From a checkpoint of a small transformer trained on Wikipedia: 6.97M parameters.
MLP neurons of a small language model. Each row is named by its layer, matrix (up: input weights) and neuron, and shows model dimensions 48-143. Each number is 50 + 10 x the weight over its row's rms, rounded and kept within 0 to 99.
After each neuron's rows, "fires after" lists the tokens most often just before its 100 highest values on Wikipedia text that the model never trained on.

L4.up758:59 44 58 46 42 50 42 65 61 54 70 48 44 46 58 58 74 57 51 40 34 31 51 38 50 38 73 45 51 50 50 41 54 55 54 58 46 45 60 43 49 50 49 52 55 48 67 40 43 59 48 51 40 38 49 49 43 38 62 65 53 52 49 60 52 78 56 52 42 40 52 48 55 36 62 53 47 48 59 67 61 51 54 47 32 46 45 38 48 51 45 68 63 62 43 56
fires after: " res", " det", " ex", " dis", " ev", " s"

L7.up435:49 59 62 28 38 40 56 33 38 62 47 46 45 26 41 50 71 40 59 39 53 33 50 51 59 58 46 52 44 54 62 44 47 42 31 40 62 55 44 27 46 53 51 48 50 54 40 49 48 57 54 52 66 60 54 54 57 65 61 49 33 45 55 54 46 64 44 49 39 36 42 47 59 65 57 45 69 63 44 57 47 29 40 54 33 22 56 51 43 56 46 62 37 45 52 41
fires after: " the", " of", " ex", " Pre", " a", " an"

L7.up759:39 47 61 60 53 60 51 48 40 54 49 46 18 41 50 33 54 41 60 53 43 53 41 54 51 57 53 39 61 66 55 47 63 33 43 36 56 50 58 43 49 50 55 38 32 40 48 36 48 50 55 56 47 70 59 50 54 39 63 40 47 44 59 45 52 77 36 40 39 37 41 42 46 61 66 45 48 57 56 49 50 51 53 39 39 46 42 39 64 43 55 70 52 52 51 51
fires after: " be", " ch", "le", " No", " age"

L4.up318:60 35 65 47 45 53 43 44 53 54 64 50 48 41 59 40 48 42 58 46 68 37 45 40 42 51 47 57 35 46 51 63 51 47 50 54 43 34 45 51 33 55 57 52 69 43 35 41 33 47 45 56 55 77 44 42 46 52 48 44 37 40 49 45 45 45 62 55 48 48 31 62 71 74 60 59 49 61 47 36 44 51 44 62 27 63 57 19 40 61 49 67 43 49 57 62
fires after: " ", " ac", " Con", " a", " was", " the"

L6.up1098:50 69 45 58 35 53 70 51 47 60 53 57 38 49 31 54 65 51 65 46 56 65 52 57 23 62 51 46 48 48 47 50 46 43 44 46 66 40 55 56 48 45 62 54 34 67 33 50 62 38 49 44 50 56 60 41 40 35 44 57 45 64 58 69 48 67 53 42 41 47 43 47 52 35 72 44 56 60 65 47 54 65 37 51 56 79 56 42 47 64 56 65 68 38 50 36
fires after: ",", " age", "il", "on", "om"

L7.up705:34 48 53 47 57 41 49 43 69 43 48 67 41 45 48 65 39 43 57 35 62 49 51 53 60 54 61 51 51 54 53 56 71 46 32 46 54 40 52 45 56 62 75 58 36 56 48 40 46 42 53 39 37 50 79 23 52 67 64 48 57 43 52 64 51 60 41 61 51 49 41 57 48 69 66 49 51 52 36 38 51 55 45 47 36 61 42 49 46 56 52 46 57 48 61 63
fires after: " (", "s", " ", ",", "d", "w"

L6.up1153:56 52 45 56 65 52 53 51 39 55 50 41 40 46 49 54 73 48 58 58 49 21 51 46 58 42 64 53 37 59 42 59 44 31 44 54 57 66 52 54 44 47 56 50 44 43 52 52 37 52 64 61 62 66 56 52 46 58 59 41 68 42 32 69 49 55 44 47 51 45 43 22 43 74 47 64 45 59 47 56 56 54 46 43 42 42 58 56 45 59 52 46 57 35 60 52
fires after: " h", " be", " age", " e", " s", "ar"

L7.up306:51 50 54 40 55 46 54 40 67 58 50 61 52 52 52 73 38 52 48 59 43 46 50 55 53 34 50 52 45 60 64 60 58 49 45 58 44 49 68 39 38 40 57 41 42 58 60 53 44 48 63 43 28 50 64 38 50 56 51 64 62 46 54 54 46 59 58 39 43 47 47 49 53 62 55 59 49 37 59 68 44 46 43 27 62 45 44 46 54 65 37 56 58 48 52 66
fires after: " (", "1", " B", "w", " W", "n"

L6.up220:38 40 59 65 51 43 41 58 34 52 58 59 66 35 60 49 55 47 58 36 31 52 58 51 37 53 42 45 50 55 57 34 45 51 24 58 61 57 32 49 46 53 54 54 46 53 51 40 58 41 47 42 43 66 50 48 57 48 56 58 47 27 53 53 43 49 41 39 51 55 33 53 60 53 60 31 57 43 54 45 55 61 41 63 28 59 70 44 49 58 39 60 31 48 35 40
fires after: " c", " S", " sim", " r"

L6.up1076:51 53 44 41 43 50 51 46 73 52 42 69 56 58 33 64 61 48 56 63 59 54 53 44 47 67 50 55 46 78 53 46 43 58 47 57 73 49 73 51 41 50 45 42 56 49 49 49 50 45 68 48 50 54 42 43 62 47 51 62 56 68 47 49 40 55 44 49 47 39 54 46 53 38 54 61 37 52 49 46 36 53 44 64 45 66 48 50 63 61 39 47 46 38 69 36
fires after: "A", ".", ".\n\n", "ular"

L3.up1171:42 77 35 66 31 44 62 46 37 61 43 60 60 53 57 44 44 65 56 49 38 47 42 66 51 60 26 54 59 59 49 33 42 37 51 40 56 57 49 65 42 40 77 41 72 63 66 42 64 60 43 33 58 51 62 53 44 54 58 64 34 47 55 43 47 56 69 33 39 63 54 44 52 52 59 48 38 62 54 57 52 46 57 41 60 46 67 54 54 40 61 39 57 55 39 40
fires after: " sy", " ad", "ro", " Pol", " Sy", "k"

L6.up406:43 49 48 47 37 21 45 53 61 42 54 64 57 44 37 58 60 35 46 47 46 44 49 44 69 44 62 43 48 49 56 54 46 52 41 33 57 69 53 35 38 47 33 46 51 41 40 59 45 66 56 41 54 49 42 68 42 28 65 38 56 65 39 67 57 41 41 58 70 36 60 65 52 67 40 64 65 60 43 46 73 39 49 46 45 50 53 48 35 43 36 69 50 61 47 75
fires after: "a", " P", "o", "P", "y"

L6.up336:53 27 52 52 45 39 41 51 36 80 22 50 48 41 38 55 51 54 43 43 38 40 38 56 52 56 41 63 58 64 66 60 52 63 53 64 38 64 55 34 41 62 55 43 41 63 49 53 38 50 35 48 43 72 52 52 31 53 53 51 36 47 38 52 39 65 62 45 47 46 63 42 56 60 37 53 51 52 59 49 42 51 41 47 60 61 54 65 62 50 55 46 55 51 47 61
fires after: " y", " W", "\n\n", " wh", " |\n\n"

L6.up1048:62 54 41 53 63 61 57 60 44 50 31 48 61 45 68 63 51 45 56 58 48 57 57 34 32 62 40 39 44 65 44 43 49 32 46 47 53 54 34 45 39 61 59 45 37 49 48 52 65 45 59 54 41 52 38 25 52 48 46 42 48 31 41 44 59 60 48 41 55 58 25 52 41 43 66 35 59 65 39 62 59 51 50 35 47 57 45 53 59 62 49 28 49 60 50 47
fires after: " b", " Ab", "b", "ur"

L6.up104:58 60 36 45 52 59 45 60 54 44 76 44 21 42 51 44 34 46 55 49 41 50 36 46 57 41 54 48 58 69 67 67 39 47 50 51 44 58 65 39 63 36 52 42 40 31 67 32 54 49 54 47 49 42 33 53 46 50 54 52 39 50 46 37 35 61 50 36 69 48 54 40 43 40 57 63 57 53 51 52 44 39 43 45 59 40 46 72 57 48 46 53 45 39 40 47
fires after: " |\n", "ed", "|---|\n", "eded", " O"

L3.up1166:63 63 59 41 30 42 46 41 65 56 65 48 36 45 34 49 65 48 58 33 45 56 57 42 44 61 62 49 55 60 53 39 62 38 54 58 55 39 46 45 46 39 51 33 44 46 58 43 43 38 43 54 53 40 50 42 73 47 54 59 49 50 51 48 49 64 50 50 36 43 45 50 54 44 53 47 41 46 65 66 20 37 45 52 46 44 52 59 35 52 42 45 21 44 61 51
fires after: "9", " the", " app", " part", " ob", " trans"

L6.up1257:60 52 58 62 42 58 45 36 46 55 53 54 51 41 53 56 59 47 47 51 77 44 55 59 38 48 54 42 42 69 42 70 51 32 43 47 54 43 45 68 39 42 55 36 60 55 46 34 42 28 66 72 37 73 48 51 58 37 47 72 44 50 53 47 51 42 79 55 30 54 59 48 53 48 43 48 50 43 44 62 48 53 42 40 49 55 45 49 44 50 65 59 53 45 59 62
fires after: "-", "==", "0", ":"

L7.up417:66 40 45 50 26 39 59 60 60 62 44 50 65 34 42 57 49 62 58 67 36 30 53 47 53 59 49 31 36 60 43 58 58 52 46 49 35 62 25 56 40 65 53 36 57 57 47 53 42 37 59 48 53 61 45 41 50 40 50 47 47 43 55 77 50 45 46 42 79 40 51 52 39 55 41 44 65 44 58 56 43 56 60 52 57 45 43 55 45 46 33 63 57 33 59 41
fires after: " ", " B", ",", " Ad", "ud"

L7.up370:52 58 62 47 60 44 56 49 43 61 47 55 58 41 50 56 50 42 50 45 47 57 49 55 42 29 57 62 51 55 46 63 69 49 38 57 50 52 28 56 46 47 48 49 43 55 47 57 29 40 40 44 54 82 59 42 43 37 48 59 29 28 31 58 35 70 58 40 50 41 43 30 51 59 74 67 54 37 39 37 34 56 54 42 57 52 73 48 42 50 42 55 39 39 63 55
fires after: "st", "itt", "c", "g", " second"

L6.up770:45 52 39 51 54 54 40 69 65 53 61 58 65 40 28 59 52 51 51 43 62 49 46 39 53 27 40 51 57 46 41 37 49 37 44 56 57 53 40 48 49 42 50 54 48 32 43 47 51 90 44 43 42 57 35 71 48 46 58 66 57 51 47 49 40 43 67 38 51 48 47 69 59 39 40 58 51 57 55 32 52 60 54 18 53 51 61 48 33 46 55 56 47 50 59 47
fires after: " |", " ", "otes", "ote", "ts", " ra"

L6.up743:54 42 38 54 43 38 53 49 36 76 66 39 57 52 50 61 67 44 47 49 48 44 48 56 31 47 46 54 49 53 53 50 57 55 49 45 52 54 52 47 40 53 59 40 46 47 55 46 37 58 66 39 57 57 39 60 51 55 56 46 44 51 47 70 50 54 53 45 60 40 44 64 63 64 42 40 64 54 47 64 40 66 59 28 43 54 53 52 43 65 35 50 60 34 59 60
fires after: " f", " det", " dis", " %", " s", " c"

L6.up107:61 56 59 56 50 54 49 52 60 57 62 35 55 49 58 54 52 36 55 53 60 63 53 49 46 35 41 52 54 45 58 39 43 63 52 60 40 59 35 39 64 64 23 26 53 48 53 39 40 46 54 67 46 38 53 55 58 46 64 62 54 43 42 65 36 50 66 46 59 31 55 44 60 47 51 45 54 43 33 39 51 30 43 48 42 50 39 54 36 13 52 66 53 56 58 66
fires after: "v", "t", "8", "ud", "d"

L7.up880:45 57 69 49 62 61 44 48 50 73 51 41 56 44 45 48 59 53 56 57 51 48 68 46 52 60 37 55 46 50 59 36 47 40 55 53 42 56 32 57 49 53 50 49 31 54 49 39 59 51 67 53 37 54 51 39 50 50 49 64 35 32 60 60 47 62 29 40 73 63 52 47 53 44 62 53 32 38 51 32 56 63 36 43 44 42 62 36 46 51 48 49 23 36 60 50
fires after: " inst", " form", " Col", " part", "st", "est"

L6.up570:54 46 54 76 42 59 45 53 50 46 53 53 71 41 72 49 36 40 54 45 67 52 46 47 50 37 55 57 52 52 71 53 28 52 47 62 74 68 43 47 50 57 39 49 58 50 46 36 44 48 43 53 62 64 56 31 60 46 50 67 36 53 36 33 51 58 49 48 52 54 51 57 56 58 58 50 59 51 50 45 54 38 59 53 43 35 37 49 57 47 51 54 48 50 57 43
fires after: " st", "at", "itt", "ig", ":", "ab"

L6.up365:51 37 79 53 38 35 46 43 42 48 53 60 42 48 67 46 54 37 52 60 65 22 47 56 28 46 48 34 55 58 54 40 62 52 58 61 44 49 53 45 45 51 61 55 50 55 28 35 55 62 50 49 44 50 45 40 68 48 56 48 50 45 55 38 42 65 63 43 44 44 58 48 70 59 46 52 48 66 69 54 54 51 57 56 46 52 68 35 43 54 46 66 32 46 38 45
fires after: " ex", " s", " cons", " Ex"

L4.up475:55 36 33 52 41 46 49 72 47 63 50 52 50 40 32 58 45 57 56 66 66 70 50 47 64 43 61 50 56 53 48 59 52 44 35 52 50 42 59 46 40 50 43 47 42 51 61 60 58 36 53 62 60 60 46 42 39 53 50 52 24 40 49 37 50 67 40 36 43 60 60 40 64 56 65 61 58 56 59 51 51 29 62 49 41 49 55 55 59 63 45 38 49 43 55 48
fires after: "if", " a", " an", " ", " in", " for"

L7.up1037:67 42 48 67 53 49 45 49 49 42 46 58 57 45 53 60 71 68 50 28 47 53 47 40 40 44 35 46 38 60 53 47 47 61 27 46 41 60 50 57 38 52 61 58 47 52 46 46 45 34 54 58 53 67 58 46 48 61 57 59 37 42 71 55 34 46 65 49 34 54 51 62 49 51 54 66 49 57 62 37 51 63 29 67 50 34 55 44 43 57 46 53 37 49 54 47
fires after: " c", " \"", " The", " te", "E"

L3.up304:45 42 51 62 60 59 48 34 68 60 38 65 70 42 40 48 62 53 43 54 52 55 51 48 55 52 64 31 56 62 38 53 40 42 55 35 65 59 47 45 61 59 52 54 40 27 67 52 43 49 44 47 43 56 60 48 47 35 64 60 43 52 44 52 37 46 41 55 68 37 48 34 37 50 53 64 55 50 38 54 52 61 44 37 52 46 62 68 56 59 67 66 72 56 66 60
fires after: ".", " ", " L", "r"

L4.up931:60 49 51 66 34 60 24 54 51 50 45 50 48 48 44 42 76 45 44 41 72 50 52 52 66 41 52 35 70 63 54 26 56 54 49 43 54 29 60 58 50 53 50 59 51 46 59 43 53 40 48 48 39 61 44 42 50 32 54 68 48 38 38 54 47 36 64 52 34 49 59 63 51 47 60 60 35 56 46 37 42 44 40 58 40 50 51 46 38 47 45 49 44 34 65 64
fires after: " the", "istor", " Sec", " H", " h"

L4.up979:48 69 65 54 46 62 49 62 70 47 53 61 65 43 58 61 41 45 72 48 50 37 51 41 49 49 46 38 55 45 42 49 55 65 44 52 44 27 36 46 46 38 51 49 57 63 60 42 50 35 57 46 40 70 37 50 50 57 51 60 60 31 52 51 47 53 48 31 46 62 52 44 63 41 71 65 44 65 22 36 43 34 33 49 48 59 61 47 64 50 38 20 44 51 31 62
fires after: " b", " the", " cent", " r", "}", " z"

L7.up1089:49 57 61 66 50 59 33 65 49 77 77 44 61 51 44 54 54 50 62 59 71 40 50 58 33 31 55 45 46 56 59 64 52 52 43 47 62 44 53 28 43 44 46 35 52 40 37 53 29 49 47 45 53 48 59 57 42 47 57 49 43 54 44 37 35 61 46 43 49 49 43 47 53 46 63 38 44 62 38 50 44 52 41 35 38 58 39 50 37 44 51 57 55 49 59 48
fires after: " |", " ", "-d", " appear"

L4.up234:45 68 57 56 52 47 38 51 76 49 59 49 36 47 46 40 36 52 52 62 42 40 63 45 69 45 50 31 52 65 44 51 54 50 30 42 46 46 53 42 46 50 71 51 48 45 48 44 49 56 39 55 36 62 51 31 45 58 59 58 61 59 51 71 49 64 63 48 55 62 62 72 46 56 47 58 59 69 44 30 48 53 67 52 51 47 50 49 36 52 35 52 46 35 54 43
fires after: " f", " Bro", " F", " fin", " Le", " se"

L4.up560:65 65 57 58 41 62 35 57 56 52 40 51 38 41 50 45 58 32 59 54 60 35 54 40 63 55 29 36 54 47 51 46 51 48 31 48 59 47 49 57 46 46 29 53 44 58 56 51 37 30 44 53 38 61 36 47 55 60 61 29 44 51 63 46 48 70 66 43 33 55 56 51 50 54 62 36 57 59 45 43 65 62 52 51 66 55 65 64 53 52 28 37 55 50 49 50
fires after: "ro", " w", " b", " in", " e"

L3.up1226:55 47 50 66 56 36 35 42 42 56 50 41 67 42 53 60 69 44 55 30 49 40 53 46 53 50 63 28 44 63 66 60 58 46 62 59 42 47 41 53 38 50 40 47 58 37 57 41 45 49 40 55 47 70 49 54 51 42 52 37 35 58 53 63 38 63 42 58 53 51 51 28 45 62 41 64 62 51 70 58 50 38 45 40 50 49 62 48 78 52 58 56 71 55 50 49
fires after: ".", "%"

L3.up1094:37 37 59 60 49 62 58 44 33 54 41 40 32 31 56 60 50 40 57 53 56 45 51 46 50 51 60 53 43 39 51 51 52 36 69 63 37 51 38 49 60 58 40 41 51 68 43 52 42 47 51 40 39 45 43 49 41 52 56 60 61 56 51 37 34 65 51 55 59 52 63 39 49 32 50 52 44 41 65 53 41 62 43 53 38 58 53 50 71 52 56 32 52 38 46 71
fires after: " Char", " ab", " trans", "ced", "ed"

L4.up986:42 52 55 54 59 37 47 42 35 57 61 43 43 47 49 40 60 63 39 46 40 45 46 31 47 59 51 57 55 46 59 44 54 58 38 43 45 66 55 54 39 50 48 53 46 34 64 43 58 49 40 43 51 44 56 58 44 43 55 55 38 44 67 61 38 66 41 52 59 42 45 57 59 65 49 42 52 51 67 44 68 37 37 27 64 58 48 49 65 64 41 64 51 59 60 64
fires after: " v", " V", ".", "re", " and"

L6.up1269:51 66 54 66 38 52 45 47 53 40 55 57 66 42 29 48 52 40 52 46 52 39 48 47 35 46 49 37 42 47 52 52 43 51 58 55 65 38 36 50 46 42 53 53 48 45 37 49 62 43 59 42 59 43 50 45 50 32 54 58 63 60 53 63 48 47 46 47 54 44 45 41 45 44 53 51 41 61 77 53 36 60 50 48 80 78 58 41 50 39 44 66 58 48 34 58
fires after: " m", "am", "em", "iam", "M", "om"

L7.up653:60 34 58 76 53 58 47 30 43 54 57 63 32 38 43 56 39 32 52 48 70 72 55 61 50 43 55 35 48 46 62 54 45 32 41 46 67 67 53 37 45 59 44 50 52 29 53 51 40 41 41 53 47 69 39 31 41 50 53 45 31 37 40 48 52 35 55 47 63 43 57 46 69 46 48 46 48 58 54 47 55 40 39 52 45 52 44 43 51 70 60 52 40 37 62 42
fires after: " a", " |", "0", " an", " l", "6"

L7.up932:45 39 51 65 46 49 51 53 37 44 64 48 56 40 67 56 43 44 56 46 55 51 47 40 52 16 48 45 48 63 51 51 55 46 38 37 50 55 50 54 35 55 49 46 43 45 50 34 49 37 39 69 43 64 69 44 58 33 47 51 47 42 51 60 38 58 52 50 58 45 52 61 57 44 43 48 58 69 57 50 52 35 44 58 31 41 64 56 46 40 51 60 52 51 47 50
fires after: " be", " him", "ig", "w", " them"

L6.up216:59 53 34 44 34 53 43 38 55 37 30 51 51 47 35 43 46 56 51 52 50 43 47 41 61 58 44 40 49 58 61 64 49 46 32 41 65 59 33 45 45 51 56 36 55 49 36 43 49 38 47 58 42 55 75 48 30 51 50 55 51 63 65 66 45 43 46 53 33 46 61 44 58 47 62 45 48 67 39 62 61 50 48 61 57 52 53 54 48 53 39 50 44 37 29 44
fires after: " m", "em", "M", "e", "re", "it"

L3.up101:59 42 53 66 55 64 38 64 60 42 44 50 53 52 51 53 48 42 62 63 70 28 46 62 46 29 57 33 36 65 43 47 49 48 37 63 65 43 55 51 46 47 52 50 43 55 34 40 40 40 63 50 49 78 46 47 40 49 54 63 46 54 46 48 32 57 57 38 72 64 51 35 50 52 69 69 33 67 27 39 37 55 40 56 38 47 51 41 37 49 64 59 42 33 46 50
fires after: " w", "est", "ther", " larg", " e", " l"

L6.up1106:61 46 59 53 49 33 40 56 56 28 44 51 63 39 45 54 55 51 51 46 49 58 55 31 32 45 42 40 50 59 50 52 47 54 49 54 42 60 28 69 54 64 81 23 49 43 46 50 51 33 43 59 48 53 40 41 30 48 39 51 43 56 54 57 51 58 60 38 48 44 51 60 35 67 57 56 60 44 68 55 70 63 59 43 41 51 44 44 53 51 54 47 40 30 57 50
fires after: " b", "b", "7", "ur", " B"

L4.up631:61 52 59 41 38 42 35 34 48 53 62 56 43 39 40 41 62 62 57 29 64 43 45 45 52 45 50 58 65 59 38 65 49 44 43 64 58 53 66 41 51 43 45 51 40 43 50 50 33 57 68 56 56 47 41 35 65 47 52 59 39 31 38 38 48 42 65 51 55 52 46 47 43 34 46 58 34 69 27 56 36 45 38 52 49 38 59 72 53 62 37 59 50 42 57 48
fires after: " ", " ex", "port", "ut", "ific"

L6.up43:52 49 48 47 64 38 34 50 62 58 43 53 62 56 48 48 42 51 63 38 50 33 53 54 36 54 43 41 56 60 52 46 50 75 44 45 41 53 64 38 57 37 48 40 46 57 32 53 44 34 62 44 51 62 35 46 69 49 45 69 53 64 60 68 24 38 58 51 49 53 57 50 50 54 54 49 54 34 47 55 37 52 35 66 45 56 57 45 38 55 26 54 38 41 56 55
fires after: " U", "2", "-", "T", " v", "+"

L6.up511:77 46 68 61 62 57 41 50 71 55 48 38 66 46 66 63 64 38 64 43 41 62 47 34 48 46 44 53 57 51 57 59 45 48 42 46 50 44 33 54 51 65 45 48 68 38 30 37 47 50 48 63 51 81 31 44 47 38 65 61 35 53 48 42 55 43 59 55 70 56 50 33 38 30 47 38 41 60 59 47 42 28 71 48 44 56 47 56 54 48 44 40 59 44 39 47
fires after: " s", " S", " v", "av", " f", "v"

L6.up830:61 47 42 61 61 36 56 59 64 45 51 55 58 50 48 55 54 48 40 27 55 60 63 57 37 51 53 59 46 44 42 45 32 45 39 38 51 66 46 59 34 50 40 43 34 49 60 47 52 55 49 65 42 58 38 44 60 52 50 57 35 60 50 41 36 79 53 37 50 40 43 39 56 60 67 55 59 50 59 35 39 47 44 55 49 55 56 47 49 37 46 56 62 49 54 57
fires after: "ap", "op", "c", " cl", "ip", "ro"

L3.up1080:62 66 55 68 53 43 44 47 62 53 49 52 55 36 49 60 41 40 55 45 51 33 57 33 35 48 39 61 57 68 40 48 77 47 61 42 33 59 41 61 32 63 58 33 53 67 46 23 43 43 58 49 61 45 49 39 46 47 52 37 47 56 36 58 63 66 54 48 36 45 40 43 49 45 44 45 59 51 63 54 55 43 54 56 56 35 53 45 50 50 47 41 47 51 54 44
fires after: " the", " D", "9", " Mar", "id"

L6.up806:36 50 53 65 59 59 55 74 50 56 55 63 67 56 44 60 59 36 64 45 45 33 38 44 40 54 46 50 36 47 54 56 44 52 52 60 62 56 29 40 45 56 66 51 68 58 44 32 45 52 53 52 56 71 50 48 39 49 56 39 41 49 55 58 45 54 55 55 63 41 46 50 45 58 47 45 33 40 62 37 43 66 52 38 33 36 34 40 71 61 37 63 51 53 52 44
fires after: " ", " R", " S", " b", " r", " W"

L6.up675:44 60 56 55 49 51 49 52 49 54 53 68 63 26 53 54 41 61 46 51 45 51 46 37 60 52 61 50 47 79 48 54 61 52 48 59 60 47 49 45 46 44 51 58 52 51 59 42 51 48 49 59 44 69 35 46 48 42 50 52 52 57 52 43 37 48 63 52 40 45 47 44 60 45 56 59 64 67 49 57 26 57 38 32 53 51 42 54 62 67 30 44 51 53 50 26
fires after: ".", " M", ".\n\n", "P", "B", " T"

L7.up1087:60 48 50 30 59 42 64 47 37 57 55 54 75 45 44 64 53 54 40 40 49 52 51 47 42 50 38 29 45 45 45 50 64 51 52 53 61 57 51 53 32 48 53 47 42 39 51 46 62 50 46 47 45 41 48 33 51 29 43 40 28 59 75 74 55 65 56 51 47 54 54 59 45 57 45 54 56 64 62 54 30 55 38 38 57 50 45 52 54 55 27 61 66 39 43 52
fires after: ".", " app", " sy", " re", "at", " en"

L6.up674:30 61 41 46 46 48 34 53 44 43 57 58 65 59 36 50 61 33 55 49 50 36 51 27 64 59 57 58 44 47 48 44 42 71 43 48 52 61 60 46 42 52 58 64 44 39 55 54 53 38 51 48 45 59 42 60 33 42 46 45 45 39 59 32 29 55 41 45 61 40 44 50 49 65 66 61 43 50 38 59 29 60 48 49 54 64 62 44 58 49 49 55 38 57 57 55
fires after: " |", ".", " —;", "D"

L3.up192:64 74 38 44 42 66 37 61 47 42 48 35 39 47 51 49 39 42 65 47 57 48 55 47 47 41 48 61 43 58 48 56 54 54 44 48 43 52 36 43 38 46 44 54 68 59 55 43 31 47 53 65 47 73 52 38 56 60 56 43 47 38 40 33 57 64 62 40 49 56 51 39 61 46 45 51 55 63 44 60 58 37 55 56 57 72 44 56 54 44 37 41 53 47 38 59
fires after: "1", "9", "0"

L3.up1125:45 35 48 33 46 64 48 69 56 44 62 71 38 54 42 49 56 54 85 51 55 40 42 28 56 46 46 55 44 71 55 52 50 46 53 63 41 48 69 46 44 54 56 37 49 61 48 55 77 46 60 51 45 53 49 55 37 64 49 53 56 58 39 39 35 52 47 55 36 48 26 37 39 46 47 32 54 45 50 47 54 45 50 45 48 61 63 52 61 61 46 50 39 51 60 41
fires after: ".\n\n", " ind", "iv", " prov"

L4.up459:57 67 51 52 52 47 42 49 55 45 50 56 54 41 53 62 50 35 62 40 48 36 54 52 51 51 59 55 33 65 62 66 44 42 47 46 61 46 55 17 61 49 41 61 47 34 49 44 52 62 61 41 58 49 65 42 41 44 57 40 58 63 30 53 49 63 39 57 68 45 36 32 57 71 51 50 51 47 54 54 57 57 58 62 41 57 37 34 71 53 44 55 70 61 66 39
fires after: " (", " D", " De", " Sh", "o", "k"

L6.up955:67 40 66 57 41 62 53 49 44 49 64 41 45 44 47 46 67 52 46 56 64 50 49 43 66 53 31 43 50 64 24 45 27 50 48 46 53 24 19 49 46 38 57 46 43 68 49 48 58 49 59 35 33 71 44 43 36 42 45 50 58 45 61 62 36 44 47 51 44 42 44 60 48 55 62 56 41 60 37 51 45 44 61 53 59 70 46 51 59 36 50 38 54 34 59 56
fires after: " h", " H", "ther", " w", " fin", "2"

L6.up556:43 26 35 53 60 39 53 50 44 51 52 47 54 50 62 50 53 63 36 40 57 53 53 43 53 57 46 63 41 65 51 42 53 62 32 61 47 54 73 36 53 42 61 53 42 25 58 43 55 45 58 60 45 32 47 31 51 48 47 45 56 37 61 32 53 70 54 44 50 68 44 64 74 69 51 55 38 48 42 33 56 54 49 49 46 50 47 53 52 56 37 71 51 44 63 53
fires after: ".\n\n", "==\n", " \"", " ret", "===\n"

L3.up1106:62 67 55 52 45 25 48 59 53 65 56 56 60 57 35 55 44 48 25 55 47 54 46 52 40 33 43 45 39 47 65 56 55 47 50 45 56 62 53 46 37 68 42 44 53 49 41 43 56 35 41 39 43 41 48 38 55 44 50 46 25 36 71 75 49 58 42 54 52 45 52 52 61 58 46 55 50 46 65 55 48 47 58 42 63 73 54 46 70 54 40 53 51 43 66 55
fires after: " M", " V", " m", "ir", "ep", " Ed"

L6.up863:47 52 76 63 44 56 48 43 40 50 57 58 38 22 35 40 44 50 52 71 69 49 46 54 48 56 32 46 43 57 31 83 50 42 35 62 55 45 41 45 50 56 44 54 50 58 35 35 47 54 52 43 60 57 49 43 49 62 52 42 50 55 54 53 49 47 39 55 47 46 55 44 63 69 43 43 64 71 48 58 46 48 49 48 52 55 51 59 54 47 50 54 51 49 64 38
fires after: "0", "2", "-", " M", "R"

L6.up402:26 45 49 53 58 54 33 49 32 62 69 52 61 42 75 53 51 51 55 39 64 49 40 60 44 47 55 52 55 47 58 55 50 65 45 51 35 45 52 38 38 50 69 54 49 49 36 42 56 47 48 52 51 45 47 51 65 60 58 43 46 49 59 43 45 71 48 45 52 53 31 62 50 50 59 53 50 44 27 49 65 58 49 42 50 60 47 37 54 51 65 53 32 39 63 59
fires after: " St", " st", "st", " appear", " feat"